Weights of a small GPT-style language model, trained from scratch on English Wikipedia.
Size: 12 layers, width 320, MLP 1280 tanh GELU.
Architecture: LayerNorm before each block, learned positions, biases, tied embeddings.
Training: a variant of Muon for these matrices, 6286 steps.
MLP neurons of a small language model. Each row is named by its layer, matrix (up: input weights) and neuron, and shows model dimensions 192-319. Each number is 200 + 20 x the weight over its row's rms, rounded and kept within 0 to 999.
A block is one neuron, or neurons of one layer that tend to fire together. Before each block is what it responds to, as a language model described it from the Wikipedia text at the highest values.

Responds to: Verb stems and pieces. Pieces of main verbs, usually their stem or first fragment, after "to", modals or a subject, such as qualif(y), en(h)ance, conn(ect), occ(urs).
L6.up100,195,222,216,229,186,193,195,182,189,224,181,198,223,177,197,192,174,199,221,221,240,174,157,229,202,178,198,234,175,180,182,182,205,224,206,184,209,166,192,217,187,164,169,183,194,169,181,218,195,203,218,163,203,211,184,214,211,193,167,169,204,201,199,174,185,186,216,268,222,213,159,209,207,225,213,187,198,204,193,194,167,217,236,209,158,213,201,202,228,205,182,197,195,183,219,203,210,227,204,218,229,237,213,206,197,216,177,178,185,185,197,168,197,238,203,226,213,182,196,205,202,237,215,204,195,172,190,191
L6.up589,183,194,198,197,188,198,218,218,220,206,181,178,192,195,197,169,179,208,218,199,219,194,186,237,206,208,259,186,202,153,165,203,194,169,208,195,266,191,164,171,194,186,213,205,186,176,209,234,196,194,204,192,192,163,186,221,214,220,193,166,175,214,198,194,190,210,193,214,210,208,122,205,204,206,226,195,201,161,173,199,179,188,208,199,170,223,186,203,204,194,183,198,216,220,218,165,202,199,225,198,210,202,182,194,219,209,186,194,228,210,183,194,146,207,215,177,197,203,166,190,239,207,192,200,213,164,168,147
L6.up940,202,215,199,219,208,206,186,211,199,240,182,184,210,186,208,188,191,195,213,219,234,192,231,227,219,214,202,182,207,166,185,203,209,177,197,170,199,219,182,170,183,203,211,203,188,175,222,205,222,204,228,199,208,205,194,237,222,192,214,193,183,213,189,190,195,201,209,195,191,134,158,186,217,191,181,199,199,184,208,184,179,180,224,216,202,191,197,192,198,201,184,181,156,189,204,200,206,165,210,208,204,210,220,175,192,240,208,215,237,190,183,169,171,206,184,229,226,242,198,197,187,211,215,189,194,215,222,166
L6.up973,198,204,194,186,180,174,220,208,216,234,222,185,216,206,184,160,182,218,207,181,217,227,184,209,170,209,204,191,192,182,225,184,211,190,220,197,197,194,169,170,211,206,217,172,179,191,197,226,230,217,214,209,247,193,181,222,207,163,188,197,223,178,206,188,205,211,168,228,191,161,184,231,230,204,209,179,150,189,174,201,177,169,210,208,158,199,195,214,198,215,180,224,215,181,236,209,184,196,231,192,215,194,193,209,200,211,202,209,206,216,185,199,168,219,153,170,206,226,190,172,213,185,187,217,223,203,202,198

Responds to: Table header cells. Tokens inside markdown table header rows and separators, such as column abbreviations (GP, RPG, Pos), % cells and |---| rows; weaker on mid-word fragments in prose (adver-b-s, cat-ap-hractarii).
L8.up771,198,180,185,209,188,174,210,165,229,165,219,202,182,179,211,197,182,167,207,191,241,207,194,220,148,237,157,213,214,215,190,184,229,199,246,205,231,201,205,215,195,207,169,169,201,234,227,225,217,195,203,216,216,224,159,172,190,201,182,214,226,209,155,177,214,209,175,188,210,202,239,182,210,226,224,198,224,214,190,155,204,210,228,232,231,177,180,198,174,190,195,161,206,218,221,157,204,161,179,200,224,218,181,213,213,214,219,211,200,216,197,195,169,183,197,180,177,206,213,166,190,200,213,196,196,225,211,207

Responds to: For / word-start pieces. The token for or For, both as a preposition (safe for, For example) and as the first piece of names or words (Forbes, forceful, Forces).
L8.up702,179,196,187,175,194,200,203,185,198,186,205,199,232,210,214,185,198,200,203,197,162,162,215,195,194,200,164,177,187,192,195,211,183,223,197,208,209,197,201,201,221,178,205,197,249,224,177,187,200,212,200,197,222,204,228,198,230,220,172,205,172,164,181,203,212,228,228,184,228,228,209,191,189,210,233,183,187,190,184,207,211,184,215,234,185,187,189,195,170,219,205,190,189,187,206,209,205,242,181,173,151,200,177,239,209,189,183,188,245,180,178,218,210,223,183,210,237,201,166,177,171,211,195,217,182,223,178,208

Responds to: Mid-word fragments. Second sub-word pieces inside a word split into fragments, strongest right after "al", as in al-re-ady, al-m-ost, al-leg-ed; also pieces like Pol-ic-y, hel-ic-opter, Asph-al-t.
L5.up400,222,215,209,193,226,208,211,175,224,233,206,181,206,201,204,176,192,228,188,200,197,191,182,216,197,213,213,175,183,197,196,221,210,199,223,198,217,164,191,241,215,174,181,213,190,202,164,141,197,159,195,228,192,202,185,183,221,178,233,221,226,223,184,194,201,226,184,212,205,173,203,204,191,199,185,200,182,194,172,172,181,216,237,213,196,230,169,194,184,195,212,206,208,214,246,206,204,229,185,188,184,201,232,199,189,216,196,240,214,218,196,213,201,169,207,200,219,187,203,237,227,185,213,219,168,178,191,173
L5.up945,213,210,212,174,139,205,175,203,206,204,211,196,234,190,191,197,192,219,201,199,186,201,177,210,218,210,213,198,167,179,189,228,190,223,204,218,194,189,176,190,185,210,204,240,199,236,210,192,205,171,188,221,205,221,197,217,226,215,197,193,191,189,203,215,218,184,190,192,226,201,198,200,198,205,189,194,232,191,148,202,219,194,249,183,241,190,197,196,166,179,152,176,220,210,191,182,194,189,171,167,173,190,209,212,196,200,200,210,218,189,240,223,223,251,215,193,217,191,213,175,181,215,199,212,211,194,187,225
L5.up986,205,194,215,227,203,235,205,247,159,201,192,231,169,218,193,184,220,212,190,203,178,193,201,231,168,193,203,193,191,182,191,194,206,225,210,166,191,188,188,207,209,182,207,210,208,199,198,224,164,180,209,223,177,244,213,206,218,175,230,228,234,199,195,184,202,183,186,199,199,221,190,205,182,199,180,222,190,179,167,172,201,207,199,221,188,209,197,159,206,181,207,194,154,226,213,183,190,173,190,172,190,190,211,216,223,153,220,229,194,200,187,195,189,193,214,197,198,183,176,177,203,183,213,217,242,176,196,205
L5.up1243,197,197,171,225,214,162,187,209,215,192,203,228,242,152,208,231,180,204,193,171,186,201,170,215,173,184,205,192,210,180,197,206,240,197,189,212,162,166,186,192,237,190,188,214,181,219,244,199,215,195,181,203,180,217,196,180,236,217,196,229,178,197,178,194,203,187,202,178,176,227,244,221,213,169,209,212,171,214,170,193,213,206,197,206,184,174,173,199,201,146,227,199,196,222,209,210,207,224,181,197,221,180,218,215,193,164,196,263,193,204,164,209,194,182,186,185,214,217,177,211,212,212,185,163,184,186,182,183

Responds to: Name-completing word pieces. Second or later word pieces inside proper names, mostly personal names and some places or firms, such as Mor-ris, Em-erson, Y-ale, Hew-itt.
L5.up197,216,194,187,217,207,216,195,198,183,218,175,191,212,244,195,213,229,223,208,209,184,202,218,204,191,214,198,165,204,210,226,227,213,224,204,221,196,241,223,169,189,194,189,206,244,186,229,163,215,175,169,211,186,185,222,188,198,231,194,233,219,202,210,236,242,205,178,187,212,224,194,198,159,205,214,153,196,186,224,197,209,193,199,189,195,206,178,198,217,227,223,174,189,204,196,239,197,214,172,201,213,195,209,220,206,202,197,218,207,187,225,206,207,197,168,168,212,181,216,196,214,170,198,236,193,226,189,203
L5.up527,219,217,208,206,189,192,192,220,209,200,210,198,171,207,185,199,185,201,236,195,232,194,213,223,251,203,268,219,200,212,233,232,212,222,212,224,206,181,184,185,189,162,187,195,247,194,229,197,237,211,203,193,221,187,224,158,186,217,193,205,194,187,172,193,204,223,203,194,181,206,201,189,199,201,212,187,146,204,173,178,190,188,212,208,184,204,254,216,203,217,220,187,205,201,225,178,164,197,219,226,210,211,189,193,207,192,189,207,200,192,177,217,235,173,167,193,206,254,169,199,184,171,195,205,177,206,216,211
L5.up786,202,179,176,184,184,173,189,193,198,196,170,162,232,170,178,207,185,198,228,241,215,200,194,205,195,200,191,201,207,192,211,240,185,200,221,203,214,213,203,173,182,202,209,171,231,207,168,185,199,188,157,215,242,205,201,211,195,221,212,226,214,195,215,228,206,223,188,185,215,186,214,213,174,212,207,179,185,198,151,196,194,193,190,199,200,211,221,181,226,201,213,217,208,185,193,212,179,179,202,194,199,190,206,211,189,256,199,223,222,211,200,201,192,200,200,203,219,206,204,189,201,218,206,203,217,205,195,192
L5.up855,201,187,149,178,219,177,189,184,205,200,200,209,181,203,166,181,230,232,194,199,180,221,211,198,201,203,202,237,210,245,211,185,192,188,192,204,200,161,185,180,184,200,210,203,199,184,220,206,231,197,195,257,207,154,208,215,223,176,229,197,183,183,229,244,204,196,184,180,179,191,230,216,181,184,203,210,197,185,215,185,227,203,187,218,183,203,217,181,210,177,182,192,172,192,186,199,213,196,195,160,198,185,187,158,193,206,173,225,206,173,192,184,215,220,171,213,197,193,206,193,162,225,196,223,193,224,207,202

Responds to: Table header word endings. Word-piece endings of column headings in Wikipedia sports and discography tables (Apps, Result, Pts, Partner), plus mid-word fragments in infobox labels and prose (Distributed, Preceded, Tobago, participate).
L5.up41,180,216,195,217,197,181,176,213,210,183,244,206,246,189,173,219,239,205,220,223,223,205,195,221,138,230,199,206,186,172,207,197,188,192,194,196,190,180,166,199,205,203,182,183,171,208,199,202,216,259,191,200,190,183,197,197,190,179,213,192,174,182,196,179,192,215,184,196,211,183,223,173,170,166,221,222,200,212,181,190,184,195,218,212,190,185,151,201,208,181,252,212,184,208,204,207,197,241,193,191,223,207,174,192,155,190,195,170,217,210,217,206,167,181,223,151,189,222,180,210,196,209,214,192,226,196,193,186
L5.up466,191,214,174,173,177,218,216,145,225,215,181,203,213,177,212,197,219,212,194,227,193,177,174,239,216,203,189,195,185,193,200,193,174,198,212,193,214,198,218,204,190,179,222,159,218,207,191,188,186,194,203,212,194,198,232,196,191,207,202,194,196,198,238,183,208,219,204,200,206,229,179,213,210,195,178,183,192,195,228,223,170,213,188,207,219,190,200,194,205,208,205,180,136,218,232,211,229,203,247,214,190,217,175,218,202,200,232,179,188,205,172,202,205,174,179,215,184,205,201,211,177,229,217,215,177,198,214,197
L5.up574,224,211,230,213,194,198,203,170,181,197,183,168,199,191,180,197,218,225,196,215,200,213,172,224,206,212,215,191,204,204,201,176,188,244,191,199,188,204,158,245,207,183,205,201,178,202,211,218,197,227,206,191,189,187,213,183,200,177,191,185,196,185,226,196,180,167,218,191,248,184,203,212,211,185,158,175,184,218,175,201,177,204,222,197,188,207,198,196,214,208,184,186,186,214,188,214,203,217,158,196,218,248,215,200,192,190,190,208,184,198,184,209,167,204,233,202,206,205,158,245,198,219,246,211,156,195,201,208
L5.up587,210,203,184,185,155,190,197,217,220,215,180,187,198,177,185,190,223,235,182,217,244,187,176,215,197,209,223,226,211,218,191,189,195,208,206,225,241,222,183,230,179,229,185,207,226,195,193,206,212,176,153,227,197,188,179,200,195,213,223,177,185,195,202,183,200,208,190,224,209,179,235,189,225,206,193,191,193,211,213,216,237,189,194,195,209,187,187,199,179,197,205,184,200,215,216,183,222,214,179,168,210,224,203,194,179,199,178,245,191,211,173,218,210,208,228,184,182,188,206,211,188,217,206,198,207,204,196,189

Responds to: Partitive "of" after quantifiers. "of" right after quantity words such as many, one, each, both (many of whom, one of the most); also weakly word-opening pieces like inter-, De-, Pre-.
L5.up229,223,195,185,226,206,190,203,213,157,205,213,247,175,206,190,188,219,197,197,201,218,165,198,165,220,191,220,216,190,232,184,182,179,213,206,206,204,225,241,181,193,207,204,209,189,225,162,180,156,212,193,175,197,179,196,196,194,212,164,193,172,125,219,177,202,164,199,187,182,208,245,203,210,224,155,195,181,216,173,229,173,204,177,210,186,187,189,215,196,202,199,190,177,191,256,166,192,264,225,207,203,201,184,179,190,194,209,204,250,218,185,196,224,219,193,231,207,200,204,196,212,212,191,200,188,198,198,217
L5.up813,232,193,192,154,206,209,203,209,197,211,208,177,206,226,182,175,192,214,190,216,205,166,229,183,221,190,205,204,177,224,228,188,225,172,211,200,199,218,205,161,190,235,206,214,199,160,173,226,196,207,173,223,180,200,157,226,208,209,193,224,186,199,250,224,191,198,178,180,221,225,182,220,200,211,224,165,200,208,192,219,203,180,169,213,179,191,177,215,228,186,165,176,199,200,181,182,192,209,221,190,202,191,229,213,210,220,190,212,191,177,211,183,171,171,240,201,207,214,202,161,207,215,200,210,183,195,177,199
L5.up1053,199,218,176,201,208,214,241,176,193,201,155,154,185,191,181,177,224,198,199,197,198,188,227,213,207,230,190,233,161,204,179,162,237,196,223,202,227,210,201,163,195,183,217,199,221,189,192,223,206,172,200,157,206,200,195,179,173,216,234,216,178,214,208,180,179,176,180,224,217,210,201,180,214,212,213,163,198,244,186,191,194,210,172,197,181,196,212,190,230,184,198,164,187,199,193,209,185,172,222,169,210,214,194,175,198,203,213,232,219,155,207,194,203,184,199,199,193,262,237,186,197,193,174,207,198,212,163,232
L5.up1085,220,190,212,216,199,162,196,190,200,191,180,195,193,168,215,204,159,212,186,202,224,193,198,202,188,168,178,216,187,206,177,234,168,209,181,204,208,223,163,168,246,168,204,183,196,188,206,206,189,186,165,206,244,185,230,200,188,199,171,216,187,200,227,202,186,196,222,201,215,208,211,198,161,185,203,200,194,225,184,152,200,162,234,236,182,185,246,202,216,186,215,194,195,197,223,193,199,209,194,226,201,235,225,236,164,187,195,202,180,198,237,190,196,211,218,199,218,220,187,191,149,193,231,210,213,189,172,180

Responds to: Given-name endings. Final word-piece that completes a person's first name just before the surname, e.g. Brend-an, Nath-an, Elizab-eth, Raym-ond.
L6.up108,170,187,219,192,219,215,190,194,172,208,228,195,215,202,233,203,232,212,214,173,235,178,204,224,183,188,181,179,248,209,217,198,236,202,189,230,213,208,147,183,203,202,219,220,212,193,219,174,220,192,200,220,180,191,175,213,211,200,201,166,198,196,199,191,194,178,165,196,195,178,208,216,186,212,199,241,221,216,191,179,246,192,190,233,188,204,184,210,198,157,176,178,239,206,187,198,191,220,223,171,217,224,204,200,187,206,225,181,183,171,190,183,200,189,203,204,206,236,175,189,175,186,195,213,170,207,237,237
L6.up302,189,175,214,200,248,164,216,195,211,235,192,218,187,180,223,184,216,174,214,199,222,169,194,236,188,195,176,217,200,201,191,249,178,219,147,243,204,208,199,173,177,217,237,209,236,215,193,223,207,184,212,208,194,190,198,213,151,164,188,229,169,202,220,207,230,232,202,187,211,210,204,216,178,194,208,202,172,182,204,202,196,194,215,169,194,151,226,211,194,200,216,176,201,214,214,210,216,165,184,170,168,233,194,175,169,184,170,221,248,200,217,194,192,175,185,215,206,219,200,225,214,198,220,266,194,194,184,180
L6.up540,164,212,192,238,202,236,205,185,193,167,223,223,186,181,195,180,141,230,187,195,222,170,211,194,224,209,189,234,192,196,193,222,218,217,202,191,167,200,202,175,173,222,205,211,197,202,202,207,217,217,175,178,229,207,190,173,174,174,204,176,190,220,201,225,180,206,225,178,187,222,258,194,194,204,210,188,191,218,236,218,228,198,199,218,174,163,219,212,201,211,187,214,181,220,204,187,214,220,177,169,184,176,178,176,186,193,197,221,219,230,161,176,209,185,162,201,202,209,205,192,195,190,210,202,239,211,241,198
L6.up834,224,167,187,196,204,234,201,186,177,180,202,189,204,195,178,189,176,172,212,237,170,193,211,195,217,178,201,196,205,212,211,160,225,212,177,199,203,197,215,175,185,185,198,222,188,202,234,208,208,189,193,192,193,155,202,193,203,222,217,199,250,215,227,156,200,192,158,197,190,215,217,206,203,205,213,208,180,182,239,166,203,176,192,216,178,189,194,183,185,216,199,177,219,179,188,181,172,249,173,186,200,224,186,191,182,195,192,202,224,192,204,182,236,220,189,230,172,185,176,207,166,177,243,236,174,240,223,209

Responds to: Table header column names. First token of column names in Markdown table header rows (Surface, Site, Player, the pipe after %), plus "- Field:" infobox lines and mid-word pieces like mat|hem|atics.
L6.up233,205,176,201,188,213,212,217,162,176,175,224,220,191,205,223,201,165,228,208,209,210,209,197,194,158,184,167,227,162,169,185,182,201,194,198,187,218,221,216,208,205,215,189,209,233,203,227,212,208,186,203,201,209,199,200,219,174,197,205,199,222,205,173,178,204,221,214,187,194,203,224,194,224,197,191,217,212,202,218,176,192,223,216,208,213,202,184,211,203,204,224,196,197,227,183,142,200,191,167,212,235,220,198,196,226,228,176,195,186,237,226,162,188,206,170,192,184,195,171,223,163,210,210,171,196,179,178,174
L6.up355,186,228,202,216,190,174,224,181,232,186,187,169,224,168,215,231,175,178,198,222,215,193,182,213,180,205,193,190,201,234,207,198,212,173,200,180,198,188,166,223,211,182,221,192,207,201,208,226,178,194,184,166,221,208,172,175,203,188,216,217,244,210,158,209,200,182,156,193,210,182,214,229,213,219,228,196,197,195,174,187,192,224,206,194,193,242,181,191,203,199,209,246,164,187,179,193,233,213,197,162,212,158,175,190,190,216,180,220,199,199,194,213,176,178,171,195,185,206,205,207,185,204,195,164,192,183,180,208
L6.up452,198,177,177,202,201,228,206,217,192,178,225,200,160,157,177,180,189,180,232,178,198,197,202,207,177,193,164,188,234,202,190,150,193,189,218,212,188,181,216,222,204,224,171,191,215,229,165,193,165,215,210,180,205,198,186,191,190,199,172,206,216,236,229,211,193,175,200,211,227,194,195,208,214,200,210,239,184,185,203,178,172,208,221,212,223,199,207,204,205,182,199,192,208,179,190,203,198,207,179,199,220,208,223,194,150,198,224,191,202,189,229,196,182,165,203,187,206,222,215,233,198,167,231,204,189,195,206,188
L6.up1037,171,207,211,208,181,220,192,170,219,197,230,202,210,203,160,188,182,197,196,194,216,233,192,191,173,215,188,214,185,200,213,185,198,216,233,236,230,210,179,247,195,198,156,206,220,250,193,180,212,214,216,196,182,190,189,208,222,207,196,176,173,221,196,217,165,199,158,207,194,216,207,178,213,159,217,210,253,234,212,188,176,225,212,211,225,233,180,245,159,205,185,199,194,188,226,212,208,210,187,257,210,214,226,217,195,181,214,236,192,200,204,184,199,175,196,187,194,225,199,221,195,172,172,193,194,251,158,195

Responds to: First-name endings. The final token of a person's first name, just before the surname, often in tables, rosters and cast lists, e.g. Jer-ome, Pat, Dar-io.
L8.up755,172,194,216,201,230,216,200,184,166,195,220,209,183,247,188,208,239,199,180,237,200,208,193,197,208,197,165,206,204,226,186,203,228,212,206,215,193,205,209,188,205,193,199,200,222,206,212,175,224,173,226,258,213,218,184,220,203,207,196,196,142,179,210,240,229,193,200,162,193,167,239,226,189,197,153,198,179,183,211,217,194,203,217,215,219,216,215,179,191,186,201,190,207,170,194,188,175,205,203,197,196,163,222,196,199,190,233,173,187,219,173,207,198,216,209,190,199,207,176,174,216,212,208,204,222,195,190,236

Responds to: Verb-ending word pieces. Final word piece that completes a verb split into several tokens, often an inflection, as in as|ks, establis|hes, pra|ised, call|ing.
L5.up231,180,204,195,196,177,212,207,151,188,250,171,200,184,207,184,215,181,209,171,203,192,189,175,234,178,188,210,215,205,192,198,208,307,183,190,181,204,182,233,223,208,152,185,208,189,199,200,188,218,210,201,210,199,207,192,196,215,204,189,175,164,209,203,230,186,192,221,196,220,186,185,200,175,174,263,205,186,195,216,182,197,199,197,188,178,199,216,217,232,206,232,194,175,181,212,178,181,178,216,187,210,183,198,188,213,202,175,219,214,217,209,200,169,219,205,231,180,200,204,185,179,196,208,191,146,225,177,202
L5.up965,171,164,232,206,187,200,204,206,231,154,216,207,173,233,202,152,239,152,169,194,196,226,151,230,210,220,182,196,207,232,219,174,227,207,227,196,218,174,207,221,213,204,215,220,197,184,184,186,187,202,196,182,223,206,206,203,176,205,217,224,197,198,197,196,187,196,206,185,180,178,191,201,185,243,199,163,200,192,200,189,221,206,203,177,174,212,187,219,193,177,223,206,209,202,215,211,184,189,196,167,190,189,181,194,225,207,204,189,225,192,236,199,194,225,171,210,178,195,222,201,179,236,194,197,194,201,159,220
L5.up1061,181,206,208,198,189,219,183,228,221,215,209,195,195,205,182,170,203,215,195,199,208,197,173,226,195,215,223,231,209,154,189,207,226,198,201,215,229,214,208,215,174,164,239,197,181,199,181,201,188,196,197,218,206,170,182,228,219,202,202,195,191,208,226,198,195,203,219,205,209,170,141,196,212,234,231,186,217,186,204,183,174,191,195,224,181,195,215,180,199,237,191,148,190,191,192,189,168,200,193,174,204,203,204,175,217,202,213,219,235,196,215,197,160,203,191,200,193,182,161,200,215,209,217,192,215,183,187,152
L5.up1068,189,214,218,188,193,211,183,219,215,208,208,179,199,203,202,177,186,222,176,217,216,185,208,218,168,225,253,187,203,192,179,197,235,193,187,160,220,232,218,209,170,158,227,216,169,207,193,210,192,217,199,190,224,168,180,205,241,210,192,157,182,230,203,211,213,232,208,215,233,188,173,219,186,203,225,202,216,180,194,182,164,205,193,210,217,220,215,195,204,176,169,205,191,219,221,162,201,221,207,168,200,198,194,171,220,174,208,212,244,181,184,214,166,199,221,194,186,216,160,198,215,186,202,206,189,221,175,159

Responds to: Partitive "of" after quantifiers. The word "of" right after a quantifier such as many, most, some or one, as in "many of whom" and "one of Madonna's"; weaker on mid-word suffix pieces.
L6.up110,168,212,180,173,206,241,210,209,192,181,237,172,188,201,238,227,179,182,186,237,188,217,198,202,166,193,214,206,183,219,166,216,213,215,213,234,189,178,204,220,218,196,190,240,206,176,203,199,193,242,188,205,236,228,166,215,185,187,202,215,193,183,221,210,240,197,162,224,189,210,184,217,200,189,233,173,198,200,193,207,192,209,226,238,219,213,242,204,206,203,222,218,207,190,191,230,216,181,183,199,209,201,221,199,184,190,202,184,205,138,190,169,221,179,206,208,228,203,155,172,205,186,224,206,218,208,226,203
L6.up781,254,176,206,177,216,216,184,188,177,218,165,199,195,213,200,170,185,202,217,185,203,195,180,179,193,185,183,198,213,239,187,193,227,199,186,179,198,202,179,177,207,220,196,217,209,250,188,198,158,188,239,170,219,225,178,222,187,201,236,199,184,201,214,189,159,174,202,210,242,194,188,201,197,172,168,200,212,207,159,198,207,202,247,199,184,212,219,209,184,184,171,207,221,229,219,226,188,243,215,181,216,209,141,240,213,197,210,188,181,156,206,205,194,223,202,193,193,225,190,199,202,188,225,185,214,207,214,187
L6.up1187,270,212,225,176,241,222,190,180,198,178,173,195,249,195,199,172,222,148,202,190,158,236,190,202,204,199,212,194,200,203,169,201,181,210,180,207,214,206,211,191,179,175,190,172,152,166,181,218,177,225,193,172,186,189,218,183,180,200,189,226,191,171,241,192,229,192,198,222,225,192,187,217,221,169,235,171,207,174,197,222,184,207,222,236,159,214,212,199,234,195,214,208,207,208,222,158,194,190,197,176,183,232,195,185,193,169,220,182,193,207,205,196,218,227,183,166,202,176,218,170,202,219,230,237,190,211,219,198
L6.up1198,198,149,196,204,206,188,187,201,160,183,211,218,221,194,218,187,225,212,209,197,199,225,173,187,182,249,188,198,183,191,160,229,190,216,207,178,206,209,201,192,159,202,213,200,195,183,199,194,192,185,219,186,187,216,206,227,220,213,221,208,231,199,203,226,190,196,192,228,204,205,210,194,194,204,194,183,191,216,173,183,192,221,219,192,176,200,179,191,235,186,206,183,199,189,244,167,167,193,185,191,180,187,196,214,177,209,201,196,185,195,180,215,169,202,164,205,188,221,189,174,195,183,172,177,187,197,238,182

Responds to: Mid-word fragments after prefixes. Short middle fragments of longer words split into several tokens, right after an opening piece like con, ex, rec, in, f, as in con-ce-ived, rec-og-nition, ex-c-avation.
L6.up119,206,191,175,226,181,181,247,244,235,212,200,160,143,184,166,192,218,212,197,168,190,211,211,193,207,192,226,201,205,218,214,187,149,152,206,187,168,225,249,215,195,207,195,210,227,214,210,200,199,225,170,204,233,217,225,198,219,186,201,211,193,209,190,198,199,222,193,167,215,180,219,198,191,211,217,190,197,170,159,205,215,191,203,206,204,197,172,202,214,195,220,171,202,200,213,191,225,187,189,190,197,227,200,210,222,190,198,196,193,195,269,208,171,209,201,191,206,182,238,179,225,151,208,207,212,215,154,241
L6.up330,191,197,190,151,207,199,199,205,168,197,169,216,213,213,213,220,168,197,196,220,167,207,219,206,187,223,226,201,229,190,197,179,212,174,164,215,153,200,159,239,206,212,238,192,216,189,199,219,227,212,182,193,191,214,221,199,194,205,195,226,204,194,215,159,179,186,173,209,205,201,203,194,200,221,200,234,184,187,191,154,185,217,206,220,165,202,154,174,170,179,190,186,202,212,207,206,204,204,182,213,190,230,190,228,200,192,202,230,162,196,225,193,213,186,228,180,191,234,202,198,204,175,188,200,222,186,191,220
L6.up446,204,180,201,197,215,221,211,197,221,205,222,196,178,206,223,181,200,222,184,181,211,182,184,209,203,165,232,206,182,194,174,145,191,172,206,210,191,213,230,221,194,181,180,201,187,238,207,192,213,228,205,214,215,228,185,202,230,207,173,153,207,227,189,215,179,188,178,180,225,190,227,215,182,224,193,214,180,180,172,165,188,203,183,213,212,211,184,212,189,210,192,180,195,207,184,225,183,194,183,192,183,171,235,252,169,205,243,207,223,210,221,179,185,180,202,200,234,213,180,154,236,191,179,199,195,190,172,186
L6.up1088,223,207,201,206,231,238,208,188,189,176,182,186,199,213,171,225,198,216,165,211,168,165,213,178,196,194,240,179,197,206,182,222,212,210,191,199,172,200,190,231,201,196,212,239,192,219,220,191,211,200,163,183,202,190,232,208,226,183,185,197,218,195,217,207,193,214,196,193,199,211,208,175,219,204,233,188,198,198,187,229,187,220,187,190,211,195,215,172,173,195,188,208,215,189,189,181,220,194,202,189,215,191,182,191,212,175,204,200,216,203,235,201,206,232,181,183,207,230,208,201,217,176,179,185,203,191,206,206